{
  "n_layer": 13,
  "d_model": 256,
  "n_head": 4,
  "n_kv_head": 4,
  "head_dim": 64,
  "d_mlp": 704,
  "vocab_size": 7579,
  "activation": "geglu",
  "norm": "layernorm",
  "norm_place": "peri",
  "norm_eps": 1e-06,
  "positions": "rope",
  "rope_base": 10000.0,
  "rope_fraction": 1.0,
  "qk_norm": false,
  "attn_scale": 0.125,
  "bias": "none",
  "tie_embeddings": true,
  "parallel_block": false,
  "extras": ["capped logits"],
  "init": "normal",
  "init_std_qkv": 0.0739,
  "init_std_o": 0.0145,
  "init_std_up": 0.0739,
  "init_std_down": 0.00874,
  "optimizer": "adamw",
  "lr": 0.00115,
  "beta1": 0.95,
  "beta2": 0.98,
  "weight_decay": 0.087,
  "lr_head": 0.00847,
  "grad_clip": 0.5,
  "warmup_steps": 414,
  "schedule": "wsd",
  "decay_fraction": 0.717,
  "decay_shape": "sqrt",
  "final_lr_fraction": 0.05,
  "batch_tokens": 32768,
  "seq_len": 1024,
  "doc_mask": true,
  "train_tokens": 222400000,
  "steps": 6788,
  "dataset": "wikipedia_en"
}
MLP neurons of a small language model. Each row is named by its layer, matrix (gate and up: input weights; down: output weights) and neuron, and shows model dimensions 160-223. Each number is 50 + 12 x the weight over its row's rms, rounded and kept within 0 to 99. A neuron's up and down rows have the sign that makes its largest values positive.
After each neuron's rows, "fires in" lists the words (lower case) most often at its 100 highest values on Wikipedia text that the model never trained on; "fires after" lists the tokens most often just before its 100 highest values on Wikipedia text that the model never trained on.

L2.gate33:53 57 54 57 16 53 30 55 47 69 38 41 58 49 53 45 51 50 51 27 44 54 39 61 60 76 44 35 39 61 44 48 66 43 55 39 49 58 57 30 48 45 47 48 32 42 55 51 47 63 60 56 47 47 89 49 50 65 53 51 56 56 40 42
L2.up33:42 66 56 45 52 56 59 81 55 44 40 53 57 21 48 53 43 60 35 47 20 56 53 57 45 60 60 50 36 38 36 69 73 50 59 36 33 73 47 71 38 49 48 29 51 47 49 74 42 43 51 60 53 64 52 73 63 49 46 53 45 61 46 56
L2.down33:40 38 40 49 38 63 49 58 52 35 68 48 55 64 39 33 71 50 67 53 39 64 54 57 48 59 70 38 70 50 62 38 27 50 44 59 20 56 62 39 35 72 44 52 62 37 72 30 27 55 43 30 39 57 37 75 61 47 71 58 57 60 55 53
fires in: "4", "5", "6", "7"
fires after: " ", ".", " (", "-"

L2.gate390:24 71 32 63 37 42 52 45 32 42 78 62 61 49 49 50 38 67 37 44 44 57 63 51 48 48 54 46 64 43 29 33 36 49 35 51 59 44 39 34 51 48 56 38 52 67 51 58 44 53 55 50 50 63 49 56 35 41 38 43 38 48 34 39
L2.up390:26 34 65 32 67 48 37 61 54 55 23 46 52 59 63 42 49 39 67 72 61 38 68 38 40 55 57 40 55 56 51 45 70 47 69 41 40 44 72 53 63 64 64 42 52 41 50 50 57 51 51 43 41 48 49 45 53 42 52 64 36 43 41 37
L2.down390:77 57 32 60 28 54 68 34 55 44 68 54 60 43 37 55 54 51 47 29 38 61 44 75 53 47 50 58 37 64 49 52 37 48 28 62 56 57 37 22 33 46 43 48 46 47 45 47 42 53 47 50 55 49 46 62 42 45 35 38 73 45 59 64
fires in: "4", "7", "goodyear", "9"
fires after: " ", "y"

L3.gate412:48 50 37 31 56 58 53 65 47 47 24 69 23 57 69 48 56 56 41 59 54 47 50 48 61 59 55 55 54 33 34 50 53 44 52 56 50 40 46 38 28 59 46 31 56 58 51 73 33 46 29 49 34 66 54 60 45 47 48 36 64 34 27 71
L3.up412:19 38 74 37 43 61 68 55 25 59 25 52 46 40 36 59 59 46 43 75 47 72 65 52 50 47 57 43 52 29 50 40 46 53 54 47 58 49 62 54 59 43 61 35 78 62 55 44 33 48 42 51 35 43 68 19 45 52 48 44 47 64 64 52
L3.down412:56 77 16 41 55 29 35 54 70 38 81 52 56 55 69 63 35 51 55 35 48 38 38 59 30 50 32 51 45 48 50 47 70 37 75 58 48 53 39 44 47 59 42 73 33 50 39 45 59 57 59 50 63 58 35 54 57 40 58 65 37 51 28 28
fires in: "1995", "1996", "1985", "1990", "96", "84"
fires after: "19", " ", ".", "18"

L2.gate203:48 65 46 82 45 66 53 55 64 41 70 49 62 49 43 63 44 72 55 51 39 52 53 29 43 29 59 49 33 66 47 49 59 66 42 58 57 54 47 53 64 38 69 46 59 50 36 40 45 49 32 28 68 55 67 69 52 48 52 44 31 53 23 50
L2.up203:42 44 49 45 34 42 46 47 44 53 34 61 54 41 42 58 55 52 52 57 61 50 58 59 58 64 47 56 46 40 79 44 67 51 58 56 48 75 47 59 60 37 51 67 42 77 58 68 54 50 36 29 40 27 46 46 56 37 50 54 46 48 61 21
L2.down203:56 51 49 68 65 58 60 32 54 58 40 66 52 51 56 48 43 52 56 47 50 47 37 36 43 64 59 47 61 59 24 59 45 58 41 48 53 20 53 50 41 70 48 36 51 42 25 45 55 41 55 45 56 58 57 48 27 55 71 38 69 51 46 83
fires in: "2008", "years", "2009", "09"
fires after: "20", "19", "–"

L3.gate280:54 36 61 59 44 57 63 51 42 40 46 60 77 53 41 79 81 48 60 44 48 42 31 41 49 50 62 49 47 50 67 43 45 25 58 63 41 56 18 61 35 38 50 56 60 37 60 52 49 66 69 64 41 49 73 49 41 38 45 23 49 21 61 51
L3.up280:51 43 39 73 65 72 40 53 66 37 63 33 56 60 44 65 54 49 56 53 67 59 49 58 63 44 43 65 50 64 56 51 63 39 42 41 48 38 66 46 58 43 37 30 54 53 60 42 57 53 49 53 59 47 45 55 55 63 22 57 37 53 50 51
L3.down280:41 65 46 30 28 43 63 51 42 37 54 45 40 54 64 33 49 35 43 54 26 48 41 38 52 38 51 49 52 40 62 60 47 62 45 61 62 70 35 45 55 64 53 44 46 39 40 49 45 51 52 59 50 49 42 50 41 33 47 72 63 44 33 44
fires in: "the"
fires after: " \"", " of", "==\n", "\n\n", " =\n\n"

L2.gate269:51 50 42 61 39 60 49 38 58 58 58 59 35 37 66 74 44 65 55 42 65 53 50 66 68 44 55 62 43 26 35 47 49 41 52 49 44 81 45 33 37 38 71 50 28 70 57 61 55 51 46 54 46 46 53 72 44 34 40 47 62 42 51 65
L2.up269:53 49 48 60 43 51 72 58 50 37 45 43 61 61 67 47 47 50 48 48 71 64 49 17 40 65 56 33 50 40 66 21 47 59 55 40 41 51 74 54 39 66 30 60 57 63 48 58 70 62 74 40 56 36 64 50 46 44 74 57 42 52 47 49
L2.down269:54 54 34 43 46 62 45 43 51 64 57 49 42 41 37 51 49 39 45 43 50 55 42 74 62 49 53 58 54 55 38 62 32 40 38 55 55 54 42 36 49 51 75 56 34 45 58 49 29 28 35 55 50 88 38 61 33 43 32 50 47 41 60 57
fires in: "6", "5", "9", "3", "7"
fires after: " ", "\n", "-"

L8.gate575:54 66 63 45 46 41 76 51 60 44 53 38 52 39 35 73 78 36 37 28 51 59 73 65 48 65 68 66 47 69 68 39 52 54 45 56 59 62 73 50 32 33 28 33 48 27 58 37 70 43 33 59 63 53 80 48 43 45 53 75 51 44 47 52
L8.up575:44 55 53 52 51 49 64 46 51 40 38 53 52 53 45 47 63 62 79 35 43 63 38 41 56 65 29 40 40 62 57 21 63 51 64 48 48 50 63 54 33 72 31 36 37 54 53 31 54 53 46 48 44 61 50 49 57 58 56 37 43 55 78 68
L8.down575:54 41 43 58 52 84 55 51 52 47 58 45 31 61 39 75 55 38 38 43 47 41 60 49 44 31 47 62 43 42 55 49 39 44 36 81 68 46 55 48 85 55 54 60 62 26 48 47 47 46 56 41 27 53 40 57 34 74 57 48 54 42 34 53
fires in: "in", "for", "on", "by"
fires after: ",", " and", " of", " to", " that", " the"

L3.gate251:59 47 39 34 64 53 56 52 57 63 67 48 49 46 48 72 29 42 51 53 58 49 58 50 56 40 49 48 65 52 59 50 58 65 49 35 43 85 49 24 45 41 49 39 54 64 59 32 63 42 63 41 23 65 53 57 73 57 69 67 49 34 46 40
L3.up251:51 40 65 49 54 55 61 33 68 56 42 70 55 43 63 59 66 43 53 45 33 51 69 43 48 78 49 43 34 64 50 36 50 53 39 48 66 58 64 56 53 45 44 30 46 49 40 49 42 60 40 47 47 29 73 52 28 54 37 36 41 52 39 52
L3.down251:55 44 42 38 67 36 41 46 60 50 68 49 26 51 66 79 46 47 31 58 45 46 38 58 67 64 47 57 57 57 59 56 40 41 48 26 39 65 71 28 49 30 63 53 40 65 57 32 60 62 64 42 37 58 51 49 61 56 43 67 69 32 49 47
fires in: "he", "she"
fires after: ",", ".", " where", ".\n\n"

L3.gate159:48 65 50 51 38 46 73 48 42 50 61 52 47 43 67 42 32 36 65 52 44 51 47 29 27 43 64 39 41 14 55 54 42 34 40 73 56 58 55 54 40 51 54 72 33 33 66 39 50 50 68 42 15 47 37 60 35 65 47 63 42 48 40 48
L3.up159:27 53 34 62 55 68 62 62 41 44 65 54 53 55 41 63 64 52 49 56 58 53 56 35 52 52 66 52 29 46 00 61 49 28 49 65 57 38 65 30 44 56 64 49 56 49 63 49 55 53 57 51 49 49 41 58 43 77 56 29 66 45 51 45
L3.down159:66 33 62 47 44 26 31 52 59 46 44 56 32 36 36 49 42 57 50 57 45 68 46 66 64 61 54 71 63 68 77 59 50 50 65 42 43 60 36 46 53 47 56 31 47 50 37 58 63 50 43 59 40 71 59 53 56 40 60 40 43 47 78 42
fires in: "6", "4", "7", "format", "artistic"
fires after: " ", " Form", "p", " artist"

L3.gate556:48 46 67 52 52 56 47 30 19 67 24 58 37 61 60 62 69 48 75 42 57 38 46 34 43 51 47 46 39 55 65 41 39 27 54 67 46 60 58 43 47 45 61 43 38 70 55 64 60 55 51 60 44 64 46 69 60 55 38 56 41 56 51 32
L3.up556:48 46 34 50 42 42 26 58 73 39 41 57 67 44 57 57 39 51 46 37 56 77 29 44 69 33 59 60 26 47 67 67 78 55 67 28 36 50 43 57 50 67 53 45 67 78 49 58 36 49 60 62 43 58 62 63 78 51 28 55 40 89 31 33
L3.down556:40 66 44 33 51 47 54 35 34 67 48 45 30 64 44 62 82 34 54 55 68 61 48 55 18 62 48 41 46 60 48 60 06 56 60 53 71 48 45 36 32 46 60 45 36 46 55 60 59 42 47 36 57 62 60 69 43 28 35 38 43 36 71 56
fires in: "3", "2", "bill"
fires after: " ", " \"", " (", "==="

L9.gate596:45 53 47 67 45 69 39 32 27 58 38 53 46 27 76 56 54 61 71 39 59 30 39 30 42 37 42 40 64 43 45 70 57 59 52 48 63 43 58 65 57 37 57 56 56 62 48 40 55 43 40 44 53 56 31 45 43 41 56 46 59 49 31 82
L9.up596:54 43 32 60 54 52 67 39 33 60 24 56 47 32 56 50 30 20 51 43 45 49 35 47 57 43 62 68 50 59 63 61 52 60 35 34 70 58 56 61 62 37 42 62 31 23 29 22 57 34 50 52 45 58 47 41 40 47 38 40 58 39 54 71
L9.down596:47 64 61 24 50 36 45 45 46 42 31 39 33 54 58 68 57 83 44 61 33 55 50 52 47 31 40 64 46 53 59 46 25 45 71 68 61 52 47 44 30 54 72 43 52 37 67 45 41 55 41 46 44 50 58 45 53 76 63 69 35 51 50 48
fires in: "6", "0", "7", "5", "4"
fires after: " "

L2.gate472:26 58 49 28 54 45 30 45 62 59 16 36 65 59 70 49 45 46 68 45 42 55 58 35 31 41 56 49 57 50 62 55 55 34 73 36 46 51 58 36 68 62 66 55 60 33 41 48 51 49 43 46 56 58 37 48 38 49 52 58 63 52 39 43
L2.up472:64 69 50 58 50 57 53 66 43 59 65 56 52 73 60 47 56 65 35 51 48 43 51 45 44 51 66 58 53 62 39 54 25 23 45 47 52 70 50 52 37 46 63 43 46 52 60 44 53 27 64 59 50 47 68 69 63 56 44 64 34 63 65 26
L2.down472:48 67 43 56 39 62 34 44 42 43 44 37 32 37 47 69 30 50 47 52 58 40 64 44 50 48 32 55 47 57 72 57 49 47 27 54 58 27 37 19 42 40 56 58 66 67 42 41 40 30 46 53 58 57 44 41 51 45 38 46 68 42 58 51
fires in: "her", "3", "2", "5", "6"
fires after: " ", " with", " by", " and"

L3.gate471:31 36 46 40 53 69 55 57 37 51 31 50 58 73 48 80 64 50 34 61 53 63 46 55 46 46 53 43 43 58 49 40 49 49 39 53 39 48 45 55 54 51 53 62 52 56 52 45 63 57 50 39 50 66 57 45 39 45 31 69 73 42 61 39
L3.up471:77 39 58 59 52 58 42 75 59 59 47 53 32 48 58 39 51 50 45 56 48 42 57 47 42 37 47 64 63 55 49 45 36 53 54 63 82 44 61 25 56 60 51 55 55 56 42 47 55 54 47 33 29 72 54 41 39 43 48 30 46 54 68 36
L3.down471:56 36 52 54 46 43 59 20 45 45 58 52 56 48 39 63 62 52 59 62 54 47 54 52 29 61 67 45 56 35 47 38 77 44 71 54 56 73 50 51 49 44 59 46 39 10 47 56 47 56 69 41 70 47 31 54 56 60 64 52 45 36 63 70
fires in: "1993", "1995", "1991", "1957", "1990", "1996"
fires after: "19"

L8.gate477:45 37 39 53 29 33 52 51 45 59 62 48 45 54 38 56 49 60 68 57 51 61 63 55 34 73 61 48 42 33 47 66 58 62 42 67 45 58 53 33 60 72 64 43 42 70 41 44 41 72 52 45 41 74 54 75 38 57 46 66 51 39 52 56
L8.up477:37 61 30 50 50 48 66 39 57 23 40 57 44 46 32 46 66 51 43 44 69 50 40 84 72 44 61 46 49 55 38 75 60 79 40 58 64 21 64 55 52 67 40 52 51 40 28 62 54 69 50 55 44 59 35 44 59 55 39 70 40 43 44 57
L8.down477:64 31 48 60 62 71 65 52 37 46 71 54 44 47 55 60 65 50 32 41 54 32 47 50 43 66 34 48 57 59 69 32 49 65 42 57 43 33 33 46 39 51 46 66 57 66 58 48 38 41 74 30 32 58 85 51 45 52 39 51 41 53 30 35
fires in: "which", "this", "what", "the"
fires after: ",", ".", " in"

L2.gate332:41 48 51 57 52 54 65 62 38 55 46 47 43 54 45 55 37 55 39 40 57 64 48 47 47 65 61 59 51 66 51 49 52 37 50 40 75 44 52 31 57 48 46 75 55 19 54 54 46 51 26 19 45 37 57 52 34 59 51 52 36 62 30 54
L2.up332:57 39 54 70 50 37 70 43 46 49 50 48 66 58 62 69 61 37 48 43 55 66 52 48 34 72 77 29 45 60 52 59 34 42 51 52 46 46 49 50 50 36 25 34 35 60 47 43 64 62 39 33 58 46 39 33 13 54 57 55 52 49 56 55
L2.down332:35 63 32 27 50 50 23 68 52 43 51 56 56 49 22 42 46 66 56 57 48 32 59 50 51 35 50 74 68 39 49 39 65 51 75 49 51 43 50 45 62 60 61 72 75 49 53 65 36 40 63 72 37 46 62 67 75 54 57 48 38 57 56 36
fires in: "1987", "1995", "1985", "1996", "1896", "1885"
fires after: "19", "18"

L7.gate622:58 49 60 53 54 63 41 60 34 44 27 23 38 44 43 51 49 45 44 63 50 49 39 43 35 54 48 54 65 53 52 54 31 41 52 39 49 62 59 45 60 56 61 58 58 64 42 37 44 53 40 34 67 66 63 58 41 49 52 62 54 49 48 59
L7.up622:48 48 28 47 40 35 44 47 53 58 42 58 48 56 28 55 45 54 45 44 39 39 41 44 56 56 24 60 54 44 42 40 46 43 60 37 60 37 45 52 54 49 61 42 18 61 58 49 39 79 51 47 71 31 40 63 31 46 53 29 63 45 60 63
L7.down622:56 43 51 53 68 55 47 64 23 45 48 36 42 52 26 54 49 39 63 55 42 46 58 53 73 60 49 60 48 35 58 59 62 37 52 29 49 66 32 52 51 52 44 68 64 39 48 40 53 44 55 28 36 49 71 67 38 55 59 61 70 65 47 36
fires in: "and"
fires after: ",", "),"

L8.gate701:64 44 36 47 35 58 43 53 40 41 62 51 60 60 37 43 40 49 35 58 64 57 64 38 73 32 45 64 61 45 40 51 49 56 57 68 55 73 42 56 37 50 49 55 53 68 39 41 50 54 68 58 36 31 65 57 42 61 28 61 48 40 45 64
L8.up701:52 45 49 41 64 39 67 50 35 44 47 60 47 48 46 59 53 23 64 41 45 71 46 45 43 52 65 24 37 41 42 42 38 65 58 37 46 58 66 46 35 78 53 60 26 66 42 61 59 48 50 70 39 57 44 44 72 42 47 45 28 32 51 50
L8.down701:51 33 31 38 42 57 42 39 43 34 55 40 59 50 47 36 33 28 54 56 50 37 48 41 65 52 61 74 37 57 51 65 35 21 61 49 54 47 50 41 38 42 24 26 60 56 61 61 51 47 62 48 46 47 55 55 64 48 41 57 40 39 44 54
fires in: "the", "they"
fires after: ".", ",", " that"

L7.gate659:41 38 51 35 28 42 42 59 40 32 44 27 39 52 39 54 56 25 21 58 54 67 39 42 43 63 63 66 52 57 64 33 41 46 51 62 48 53 66 65 28 41 54 62 70 44 53 54 48 44 43 67 78 65 69 61 25 71 32 59 62 33 38 33
L7.up659:24 49 24 44 28 42 48 60 42 61 67 59 60 56 75 54 56 27 53 47 66 36 53 49 44 59 54 54 44 40 41 45 50 55 65 32 50 37 37 52 36 42 61 57 48 23 54 37 55 58 57 52 62 45 43 48 59 32 69 40 24 46 46 50
L7.down659:52 55 83 48 48 50 53 59 56 50 59 49 53 60 54 61 48 55 42 66 30 56 53 45 57 63 42 45 26 75 46 58 54 46 34 56 51 55 48 33 48 58 29 33 56 53 53 55 36 53 45 84 41 59 40 25 41 73 60 53 55 57 47 58
fires in: "and", "with", "was"
fires after: ",", " and"

L9.gate428:46 38 44 53 49 47 71 63 51 59 44 74 55 39 63 61 35 72 52 50 53 43 59 52 32 55 25 41 74 26 56 64 50 45 35 45 50 47 62 73 28 47 32 54 41 47 52 29 52 61 45 46 72 70 49 51 44 49 44 54 47 57 51 74
L9.up428:73 42 41 55 57 60 50 61 36 76 52 58 48 23 40 48 51 55 51 61 58 50 37 38 63 48 63 44 58 59 52 51 43 51 37 34 48 57 56 49 62 65 51 38 35 61 65 65 57 56 54 45 44 58 57 48 42 37 34 47 37 38 46 29
L9.down428:48 73 52 59 49 58 75 45 45 47 41 69 49 41 42 48 53 38 41 55 72 52 42 72 64 43 48 39 41 44 58 45 53 40 32 54 46 23 54 75 47 44 52 47 61 52 58 71 40 44 27 38 52 52 70 39 52 51 38 53 56 37 65 39
fires in: "0", "5", "1", "9", "6", "2"
fires after: " ", " +", "11"

L7.gate271:59 39 81 56 40 50 31 71 20 43 35 59 52 25 63 40 52 63 69 61 38 54 44 35 37 62 41 50 35 50 53 54 47 57 29 42 55 67 46 55 68 11 46 44 45 58 30 52 43 45 57 32 68 43 68 66 33 46 50 67 46 65 51 58
L7.up271:57 58 42 48 57 36 41 53 65 57 53 34 50 56 67 53 40 45 38 71 62 29 84 52 72 47 44 42 33 56 54 66 45 43 37 43 47 49 42 40 58 61 42 45 58 36 47 58 48 52 53 72 40 52 38 74 44 64 36 43 61 41 72 23
L7.down271:83 67 61 46 39 50 55 34 30 60 51 27 42 48 51 52 41 41 64 42 41 46 38 64 45 45 62 42 40 43 62 36 49 39 51 71 35 60 77 52 43 55 53 69 36 59 73 49 48 18 37 47 57 58 31 50 44 38 56 45 54 51 43 40
fires in: "2", "5", "6", "votes", "1", "4"
fires after: " ", " Total", "_{"

L7.gate339:39 54 47 52 64 55 50 44 49 59 83 47 47 47 35 32 41 38 66 58 22 69 52 37 54 46 41 58 64 43 61 43 47 62 56 43 56 39 60 37 49 23 64 60 38 42 47 30 71 43 55 58 46 67 31 53 53 46 32 60 64 49 63 40
L7.up339:45 32 56 38 52 48 41 60 32 45 55 66 43 45 46 46 34 33 55 42 39 65 63 36 30 55 49 60 61 39 38 61 58 37 45 61 52 43 70 29 43 56 43 45 45 50 48 39 55 57 48 50 60 33 70 44 31 60 41 38 37 39 63 71
L7.down339:45 53 48 66 49 43 50 53 56 49 61 29 38 31 43 38 55 48 32 56 58 64 60 70 68 66 47 33 26 62 22 46 51 72 50 62 52 59 38 68 68 47 48 43 55 35 44 47 52 46 49 66 58 40 73 43 52 26 75 41 63 37 55 47
fires in: "the", "a", "arrhenius"
fires after: " in", " of", " at", " Ar"

L2.gate624:47 35 40 65 66 62 58 45 39 36 46 49 44 69 43 47 50 46 67 52 43 52 54 44 30 48 43 64 55 49 42 51 45 48 58 47 59 44 56 63 63 58 28 33 64 35 20 44 37 50 50 34 41 52 43 50 59 29 33 49 52 67 70 60
L2.up624:54 56 30 53 48 42 41 35 64 38 46 53 60 39 29 28 68 43 51 59 55 50 39 44 69 36 53 64 44 39 47 71 40 45 67 36 45 45 61 53 54 69 32 35 49 41 29 43 52 31 38 29 52 49 54 38 54 39 65 47 39 49 47 46
L2.down624:66 48 56 47 64 45 55 60 47 44 47 51 61 69 47 47 33 58 49 46 49 56 58 42 57 48 27 50 61 67 57 26 49 88 43 56 40 43 38 58 57 54 54 87 46 58 43 61 28 67 54 47 59 53 40 72 47 49 58 56 54 55 45 50
fires in: "2006", "2000", "2005", "2008", "2009", "2007"
fires after: "20", "19"

L3.gate342:48 71 39 33 54 57 56 57 75 79 54 52 46 46 45 34 32 54 47 35 26 25 54 55 46 54 43 35 49 39 59 66 38 60 54 40 65 39 61 51 54 63 54 54 55 42 33 34 52 31 43 19 58 36 43 49 42 40 54 37 47 59 67 37
L3.up342:72 68 45 46 34 43 72 58 63 60 54 57 39 61 54 55 36 41 54 46 51 64 42 43 49 38 37 49 43 55 55 73 43 54 39 47 43 60 29 55 74 40 55 30 53 46 46 34 65 75 64 48 43 57 59 47 52 73 61 38 49 51 31 49
L3.down342:46 50 48 46 55 43 23 53 56 49 47 76 52 47 46 41 51 62 47 52 32 31 47 59 30 63 61 49 69 34 65 22 62 38 64 46 54 44 57 48 40 69 44 74 54 62 59 71 28 54 40 46 39 61 36 67 51 27 48 66 47 40 54 43
fires in: "2021", "2001", "2004", "56", "1903"
fires after: "20", "19", "."

L2.gate47:58 54 46 27 39 42 58 55 57 67 59 45 66 56 43 54 44 45 29 47 33 70 52 82 49 40 55 49 68 26 45 53 61 48 51 70 60 62 49 59 41 36 52 42 48 54 36 56 78 38 59 55 40 68 44 56 65 51 39 47 63 44 45 27
L2.up47:38 54 46 71 49 33 44 54 37 55 79 64 54 71 67 68 78 47 38 19 32 32 53 32 52 56 51 68 33 26 39 61 51 56 37 54 70 49 47 37 38 46 43 45 53 52 55 36 56 51 47 52 61 39 47 53 37 58 36 67 70 30 56 39
L2.down47:31 60 42 43 49 73 64 54 55 44 40 60 55 29 39 29 38 50 42 70 54 75 65 38 56 49 52 47 83 60 48 44 42 51 36 63 29 53 52 34 53 54 59 56 53 49 55 36 38 19 62 49 49 53 51 65 53 54 57 39 44 44 29 55
fires in: "1", "4", "6"
fires after: " "

L3.gate337:52 55 77 54 47 45 37 58 45 43 49 58 58 50 44 50 46 52 43 32 40 72 55 39 57 64 43 32 37 65 58 22 66 36 61 50 69 44 53 45 57 41 51 48 43 72 50 56 30 46 41 50 41 45 58 57 46 65 47 41 64 43 44 51
L3.up337:53 54 66 54 45 54 48 63 56 52 49 65 68 75 52 54 42 66 41 48 59 36 48 51 64 40 58 31 65 42 46 51 33 40 58 47 23 38 67 59 59 48 66 41 36 60 44 47 21 36 39 54 42 64 57 61 51 41 36 53 52 56 45 60
L3.down337:42 62 50 49 46 69 64 61 46 62 43 42 66 46 65 54 60 46 57 56 62 52 20 39 56 39 46 57 40 51 78 66 44 48 45 46 47 57 31 68 45 76 52 58 50 49 52 37 43 36 43 36 45 43 46 38 56 49 51 40 47 42 66 38
fires in: "8", "9", "depot", "7"
fires after: " "

L7.gate699:38 60 40 62 54 45 27 45 30 57 32 44 38 40 64 37 53 57 47 54 48 64 72 59 37 70 50 46 66 62 41 60 66 24 35 51 63 58 73 46 50 75 42 40 40 45 62 34 72 43 40 61 53 51 53 52 58 62 24 59 53 53 59 37
L7.up699:48 62 46 76 26 60 41 28 50 76 60 67 57 47 69 58 66 54 63 58 55 45 71 38 37 31 38 79 55 41 39 43 51 48 54 36 67 61 33 61 63 68 32 73 86 41 58 47 45 32 43 59 30 43 42 56 48 33 45 53 36 52 22 54
L7.down699:55 58 27 46 51 47 66 43 52 53 54 35 68 32 49 30 60 54 60 37 61 45 57 30 61 47 48 63 52 53 63 44 38 53 71 40 40 38 79 27 47 50 62 60 55 35 60 41 63 57 36 51 49 33 49 78 52 69 55 44 42 54 38 54
fires in: "1", "4", "7", "a", "5", "3"
fires after: " ", "10", " $"

L9.gate150:48 45 51 63 64 40 56 73 55 33 66 57 63 46 56 58 51 39 54 53 37 34 50 48 38 37 53 34 52 39 59 58 44 50 53 49 64 43 32 45 75 46 61 58 20 78 68 52 39 42 18 49 37 50 35 63 55 31 54 58 32 44 46 64
L9.up150:45 56 67 58 54 43 75 65 65 60 46 49 44 26 53 63 40 61 48 52 35 76 55 53 37 44 27 29 70 59 78 49 60 32 49 41 61 68 47 42 50 84 45 45 38 49 18 43 52 44 75 45 68 77 50 52 60 43 70 60 34 38 60 60
L9.down150:38 50 59 60 68 77 44 54 46 53 58 42 61 51 50 56 63 48 28 45 64 44 50 65 34 33 68 58 65 27 63 61 28 54 44 77 51 18 43 58 48 38 51 52 30 45 69 51 51 44 53 39 42 41 57 39 46 44 21 77 49 54 59 43
fires in: "1", "one", "1st", "6"
fires after: " ", " ("

L9.gate493:47 43 39 54 39 56 47 40 55 40 56 72 67 33 54 38 32 52 31 62 42 46 69 40 35 52 48 46 56 55 65 78 65 52 41 57 54 58 67 48 64 52 53 44 51 66 66 30 47 75 66 33 43 39 61 50 67 66 59 46 67 61 66 69
L9.up493:65 45 44 47 57 47 53 59 62 48 60 23 69 41 61 40 33 53 35 27 42 32 56 34 49 55 41 65 64 72 70 49 70 34 22 44 40 55 67 51 69 38 48 55 52 49 47 27 46 56 59 55 63 15 59 36 49 35 51 48 49 55 66 61
L9.down493:60 41 46 54 58 17 47 56 41 37 65 73 51 48 52 56 62 39 37 58 72 50 33 56 47 63 49 70 45 43 51 51 37 55 55 45 80 49 51 49 67 35 54 57 44 50 46 63 58 37 48 51 65 55 42 41 41 73 46 47 69 42 68 77
fires in: "he", "she"
fires after: ".", ",", "\n"

L2.gate466:38 40 63 59 43 71 41 52 46 53 54 55 43 48 50 47 52 56 52 62 61 36 45 43 56 30 64 44 65 42 49 37 31 58 66 59 51 42 39 56 64 51 53 64 68 61 52 53 43 40 51 24 30 51 31 47 56 41 38 61 52 40 49 67
L2.up466:47 46 59 57 39 53 47 52 75 48 32 49 66 70 54 56 48 61 63 64 56 54 52 47 50 60 43 50 49 50 46 65 84 54 50 59 48 35 51 71 57 69 42 41 41 65 52 47 64 62 18 67 71 56 38 26 69 67 51 50 61 67 61 48
L2.down466:42 58 50 35 55 51 57 63 34 34 64 59 35 56 43 46 26 42 37 36 40 57 47 42 51 42 65 48 84 56 81 30 43 42 49 56 52 54 50 42 53 53 52 63 51 48 41 54 41 42 74 35 44 63 43 61 47 42 42 40 44 36 34 48
fires in: "the"
fires after: "."